Weights of a small transformer language model: 50.2M parameters.
MLP neurons of a small language model. Each row is named by its layer, matrix (gate and up: input weights) and neuron, and shows model dimensions 144-239. Each number is 500 + 50 x the weight over its row's rms, rounded and kept within 0 to 999. Numbers have three digits each. A neuron's up and down rows have the sign that makes its largest values positive.
After each neuron's rows, "fires after" lists the tokens most often just before its 100 highest values on Wikipedia text that the model never trained on.

L7.gate183:467505528541524472479472495406520461529455572492529444524507610514540527439460496548577473549512573442540487511472432580526527506478582548546576456447444545543477600517496506443564521480541436566508544502490578502551469434479512532493443507600517440479473488489492577509582493608475450536
L7.up183:437541577469413480544473400552507549456464600493495422485468615489502423462479522527476514579511492466561377513490485538557530598538561422487479564529530505464458570432516505553570518505541500476464588465456507498455402434471484452445501573460570480502497506459519454534561597464484610538
fires after: "as ", "-", "of ", "202", "\n"

L5.gate1262:510427387510506402483581436485497527586432500493515499538528543520453479441508446540601484443540542526542514474544486448536431559481576585501579592476398480491485528474481380489481544401571450560613494486502424408438575518524565426526466504508533434377361524542530561561577476567447459419
L5.up1262:593560501595502458515512510468480536477488432540560511466494533449525580401519554484505531431489465509597524419527482574567408459492569437489473469411441494427559560535503394402476512457594454488525444476437463457455441461544492452544570499518493500493477582511579470519535445533543530434
fires after: "| ", "- ", "\n", "JPN ", "13 "

L5.gate1301:535467494488532451494482507518513568505470541458635521510522520558532560467495583500446504460608597498461551529534498490470417524469463482460571441515482464462528580510530637537545497556480475562523479478590476474507516407490532521490492505473515494529464514519575452464425505453504487537
L5.up1301:584541528466490508451488483506604579529476483438499544486458573476504528564525533466622579460503449569375544496495474524477496495473498557493494481501518465447504549449438542457502637587484654487473482482595539544496525584503482494472474534506584501537459470521494578519507530477439468487
fires after: "| ", "\n", "ARG ", ". "

L6.gate734:607483431483599449450561423557447391529519541504462565660427438475498561520499520430506483544519531446433589496523475533384440489513437418484544602531551519457497546549568551552530542592502446479491492467517445474533449472416503444468477540444427554549572496520471499506479495469452480561
L6.up734:576549453544516543451469542547400537456551440581505533542506462558534511491447423499402507504498447494499497519514479411556475546476458499536499479598366423504490502489429467484442512475443554509453522473534651554434506471553459471439518495430476513426404445513477542513571463483458605444
fires after: "| "

L7.gate753:499464536417623419537517445516566534426525462560570542572456454435390464483473460536466400541536437494489423546394570375433443537535490477539543532488565518415443511483572591523571552520494560473430496504526458517502541535467476478474447503445540519583476473526484501440480481480510455436
L7.up753:549478464539611439377513502452449476477484616583505549567459515374582573452497456471565474458472478518516522444545429431516495487420563521489520461444586485460539527560485528524561468465464476561533511450510567512456501559476464470611492491504475525515407490514455518517419441523513478486
fires after: "4", "3", "2", "| ", "5", "6"

L6.gate1315:450423494545500599463486498519466498489538531414447519523482498479475437525512424486526561512429533510531574441484499462452478463489402486534513441540480463520415498483469530506462460532440464410467464497543471590454535550383529481526427447450595470486473583350434502454488521537597573541
L6.up1315:400424587496553559495604558495530528471592414465521461541460507412507448461472464559536455526510559457454521512566532570495510412547563560472428485453494556519484576417443536551439552499504586484483556492587429478429459514530459493449560512464474444475432521422390462529567494548490495560
fires after: "| ", "\n"

L7.gate1203:514514537368513480473440466506549446487538447480461545481445528479505463470449518453495585448446567528555496365471499597539549468413411516469452530388462471506448499548534542480408443473405564474522569575490493436479487515545607468470497465519454513495548478493543511458494457455549588471
L7.up1203:406430504503417588552478412524537561505473497566527507481510553454474514555424556456430496523515535560500501424421535479530456550543440527516529606506463469422516549527546529484595377614533474510491517495503567580485613405514477467515581444453517466445573448468479367518469489551470473522
fires after: "on ", "office ", "On ", ", ", ": "

L5.gate409:516498491532499567471424555486462496566436521506459607546513512451506441483481532465533507572531501514444542517447488436529534411547479526591595468479468528509527507488504468564518563508458526462542460428543517557496513535452459411507552523476502392441491588512393423479593593442557543599
L5.up409:526460418450472563437551596488506469557576443538544515497540508550443498432482528458410446610490520542517551405514476530569476513519476386454551484511560451566531451447448481549596533453506549543481513509493513462417555494473445565525484481493484438434569567517498457537505584428507452603
fires after: "| ", "— ", " ", "0 "

L5.gate1189:527415553483502528532471542470448460499559417466470565547448481544549523482497450608461472434448498516372463484473563525538532492464477474551505480622518518528520610444496531539561522504503535513509517459568499551534575484450492507584389530535488468488497556577454482570451533554507501471
L5.up1189:501494469464460537396568453456494537546448448516522419544481592575580498478506565433551557422440553528580526513528481503551526437550535573491565475456481534587509513459525396573497529436529468527408533453501535478549440523484449421466605463496492496444530546494411426505486572500484474471
fires after: "| ", "\n"

L6.gate1334:539486495431492452502552554489466479535498442445445468523493545532468494492508571441475526554446473527571506478518552517395492503432575423489521444442535487516554456446525462543547471477507459486532460464528324509640441504494422434419554493493533556455453483503552536586403545560468446432
L6.up1334:526493450480423548531539439446452558456458525517485497558540461467428491456538532576458515487464601520504538409535485478450431460475516407593491575387525538464540480464499503518558416406426475557492433502567497571570529553628487571536554459411413534500454459475517567594458443554616537589
fires after: "| ", "on ", "On ", ": ", "– ", "born "

L6.gate694:478533624567547402480502493480552472533542497391581456518507522522452609523464478482509530535513457539481454481405511492490399468513528520480647488549471531456483474492502500522469521507479490523543554457549461485453492542431434516522580496449531465505592485566484363554536480426484464514
L6.up694:587600480463537668602470471555407469533500517438467579603571474443577431385520512503554428545392421567440545546463449513481452587471532506483492482594429464595564519555534479485444463546477529448559492542435487467488577531463486465426533488427483604477573482501549533468471503534545449557
fires after: "| ", "("

L6.gate133:466538585470436575503485470516599515543510463518530413519456535519513505586411459521472586473567550458433479437490468460564550478549567528482568493479420486441528496565477496498469536505491486472395560543435473344514472472448397502402452467571575480417465456518532503449466544486506462449
L6.up133:469477428412423539554491534511593592470422486444481519588589633437471454570445490520394538541553534520470466483553480464480639540548539476536553542504422561499571459532396415523476541476532426537600426468561569492446539463449471525360471470500552480532505507548510441531436514426577520501
fires after: "-", "'", "h"

L7.gate1320:549608514470533522458387538531482489520556444482480490521499498424534472472373528447505545431497524508557492472484383458419532382508473396454500547604490512422528546470463585523459527432451478528453460441472519391531454562424467465460401571512472463493502482524511467498473530553537619483
L7.up1320:504515557449536593503476487532506520575396549480432537571470523507586475519477506398483510491491510408529399524495448557421509481523530477564578535525546576466482506574520455468437493522442424593507451422482609493522417506373455574453454530567575518510500569447459458549450606469549567468
fires after: "'", "there ", "U", "\"", "There ", "I"

L6.gate865:562442501444429470456547458554531523485508559372469525469402468515600430469463441497500469481617431572410483502492453510522449598457496449530500482495541572485522505571564455463555508474400574481563529540580588510548462482504509520537538508510544506426489477481542515553553521552421523517
L6.up865:513539525480512530544440464547486391492524507554499491502502412464605510494420546523472430523511384432493509507554506428482576490506463577473539518507449501568512473505552458516556555516483487529495458512483491538571464555618496520528631513527545516487522515539472552452492420484504485485
fires after: "| ", "to ", "No", "'", "|", "==="

L5.gate813:566560492466497530539412554490511421410486451536599504519533427517497423504482530462557542490552447441551471539425435520445603521366532485425485441504472528499529600452442493590495404468515518529493512531482547573386524463537462507504548497527460552454505545537470466455576431396566452504
L5.up813:595509487545527573491554465508479534451490501513595415532512523538548449459436471486515567577579476505566443394533496477440515557438530439515533493438546560464471505421532463504556462557553424496514527559480561448434429478558492515557512590556479482513624599439559441451606501442579506559
fires after: "| ", " ", "0 ", "("

L6.gate907:571535615463397436505473571533466548532517526463529499520499409486570426512527465525433451550521504481496453503454525553507548518544529506516571508461471472557541471485542447587478457500432481471616564466537535485399523525420537537565491579468552543531455480494550393582537384434532495515
L6.up907:561472418505559522516526413512467428448582568500514492477507476554537518460411449463484535451503536530505524526545579604470494526461494595451681571562487553492464478517533556490549452455481532533494525523521579540551463580632397417566585476532472564512503375561424580508532498495514559555
fires after: "| ", ",", "$"

L6.gate606:555523433491507474516621499496493415454499537388478445547461437528460486500542470603500517557462511457514547643416534429508441474517442529532556529509539532553448489472555522514530489485500545479493578601501549556413569477426473597451441496461464534522516446478572550557467551518462545564
L6.up606:495508421473564587486452463624512493419474456457510485496491491553461576508493477471613504500484517485495485451445526453463543544458521592485535423486527519539490452458432514536465469602476532488508464521523421536509515464535414565498484484436531487461528493586485540503518491506431444486
fires after: "| ", "(", "s "

L5.gate1479:517488445478487545529507599493461426479493584532450467495479513498367485527488531471535537520506501459542419602471403510506472499468460460457376592481512528457474504479470504493532550421509483462625447494437455562502498572485542504604498513398552513550485454432521495488470504487533420494
L5.up1479:508559561514556451422472536425535581545494497472499457467437381495477389427469602520487483523552452407416446504563489593527494455485571561527478484517570411524564548468597453530432377486429469543469551565601477462418510488524527565433430540463363498534475486521496510465437507525587413462
fires after: "| ", "{"

L7.gate1479:497525485483514509480434494470579542414475492466525476503623544501472501509511519468465448492547474521525465514567515443562420520484507391476494578523585557546454482456607530479508455495461614541584486466453572548446461536493489457483473584569397536497552411479454465432451495451499441495
L7.up1479:421500509548423524400548449493512448471466431606518568536444506487532467472494442437527502470524422548440480536528548571489608512512593489464541483591583460539480451594528570463526559516469503446387556524484455416522501460442464462542504541495429499513450451583523491482485583481568540564
fires after: "2", "1", "1 ", "3", "4", "2 "

L6.gate878:412463610504469525470484524559462415514535513451465500597517553560454503483436490450510503518552476480549457509439517519413409541548563428493457515457524506623570590592506458494487499559375532436466468596457554529550570420519448464464508481496520477457475546488523420555478478480462536457
L6.up878:568511459446480562586514484488528561486457547494525509501449527468548611463459488538401543565402576544536506464523502498471597518537418414528519460407476591411489538443431546463530465480544406532492544437515431453512494433521463498472559495509544496484507512397553558410504477522465516564
fires after: "| ", "on ", "On ", "office "

L6.gate841:550482534412583483517515550516600476532409567515476502531446566582495530502455547512432493507477579489538532414496500525551477441503507672519565473383514428505502478518480426611454560445433616590440519463515613566476530532421420461511511517446452594501461580517550485523547549439422548466
L6.up841:456459483537501508558538454527448506458583502451503512495424510484612385429456505632581545589481533507520572477569390519575474490536398475453578451499583528436452501453487348376561357558479465565516496528535492485478443490406537420535508510534526532434538504517413410530509484460518519506
fires after: "| ", "(", ".", ", ", "– "

L7.gate969:508466465539504504490590545522446547534469439437619506515420533471476489504564565405502503376500552423481491524470525569487496482554566473505500511455462482579468539491444502444403522494461449524539462567447546469570462528531468453570498484508452411447493476557495472504521456544425449571
L7.up969:423438422528479536513585532578498476461442460463500574472491402390563417578469472533541549508437456439458461506485550517609499462512434486466447560536572497543536488436472446506506448487463490481521403501579576577449573545519468503565474438487541540554523559478435455446531435569415543499
fires after: "| ", ":", "'", "s "

L5.gate1171:516512473441499448464514614443490416590463451425554513403629464493487573495485509452520557511492450476539432521595592539435562432552479436506505489493504434392469604489471497530545525603474502474558471432520473526573396512549460470476443569596560548524498453541496470558487555488475553432
L5.up1171:450405524408454552455479536535589513463395468401496551499590635464524629525468602420379515493420488486494484573453482477500481503570532454486496552536481442505533527506507517499449510469577470521493574518462447534409474380495489509501437458441496449558444541411453471507485492519484479565
fires after: "F", "'", "f", "I ", "\"", "I"

L5.gate1129:502457523435511510485415468505508542437517543463508412482504540416528424535444502478561554491427518552462514555478474562502500534534512548532509499485532531528514505511481544422462574562528543438472445406509552517443532558495556503491503576516522506592440555557509425613507439515519559417
L5.up1129:507409527507560524455446450526439459549500488542499510460562633518463439423547483553459400403406489500467491494500558470536397582497434422521490440444478516521583385549456483440553429524503466553507541555585609520571495595584570566576501482526540419604580449497448524473484525533466537545
fires after: "the ", "| ", ". "

L6.gate1346:517543499516513510491528558410542495422566517537560532554504479492447521507484575507451461485407461577530501557476443436522460528523585473505517484424449541562491466474429426494587579623578564520510426483445485519499517450501480518520488571543471495425452438618452537497473556422530432514
L6.up1346:563495459545431515529571449488519526416476443458491452518478470501435597476430471432590450560495563630572518485504568560509508532450508639509529542549481485545444571597564514472528487442441507411471451569416531457441520510499455503532428541447508538458467505501540521492557479397490603494
fires after: "| ", "0", "0 ", "Apps ", "a "

L6.gate1520:530448521430547528486529489572537551477519515502532541557660478529483489436525503451558481521508525464525464443504497513431417593439490452571542398479579552527471562552560499434562443538434508515454543436487485458484500454542459539467531483452398503490586599449491518446491477486526460536
L6.up1520:455512510531510553444446453616474462495450544465573588566479505480525601532572493435448398514461459498482467530482494473560530496507542479536520433462485527444501488462623479460448610447487463565490509483448571470516545434423503453424488507486487507600571536515548494392457417401519477396
fires after: "| ", "on ", "On ", "– ", "office ", "born "

L7.gate476:493481474487563423476510576554459540388552530484539405529470494548534490525404504481564443479575460525441485497428492431420570502420488459462537504510437497412517530579611442462390543399581404595520583518504395528530551511561515417505415516495371438517502457484519427420492494526507514464
L7.up476:501423486469512458548555535640454506478553488450495600614499537409493599428487511525428591471453517480471609439573422547558377427502517495503629490528572463527485512509490454514545494475453522534614439578472545426453504505540518551546527518459498534547449414471559519438471514425455579489
fires after: "| ", "\n", "'", "it ", "It "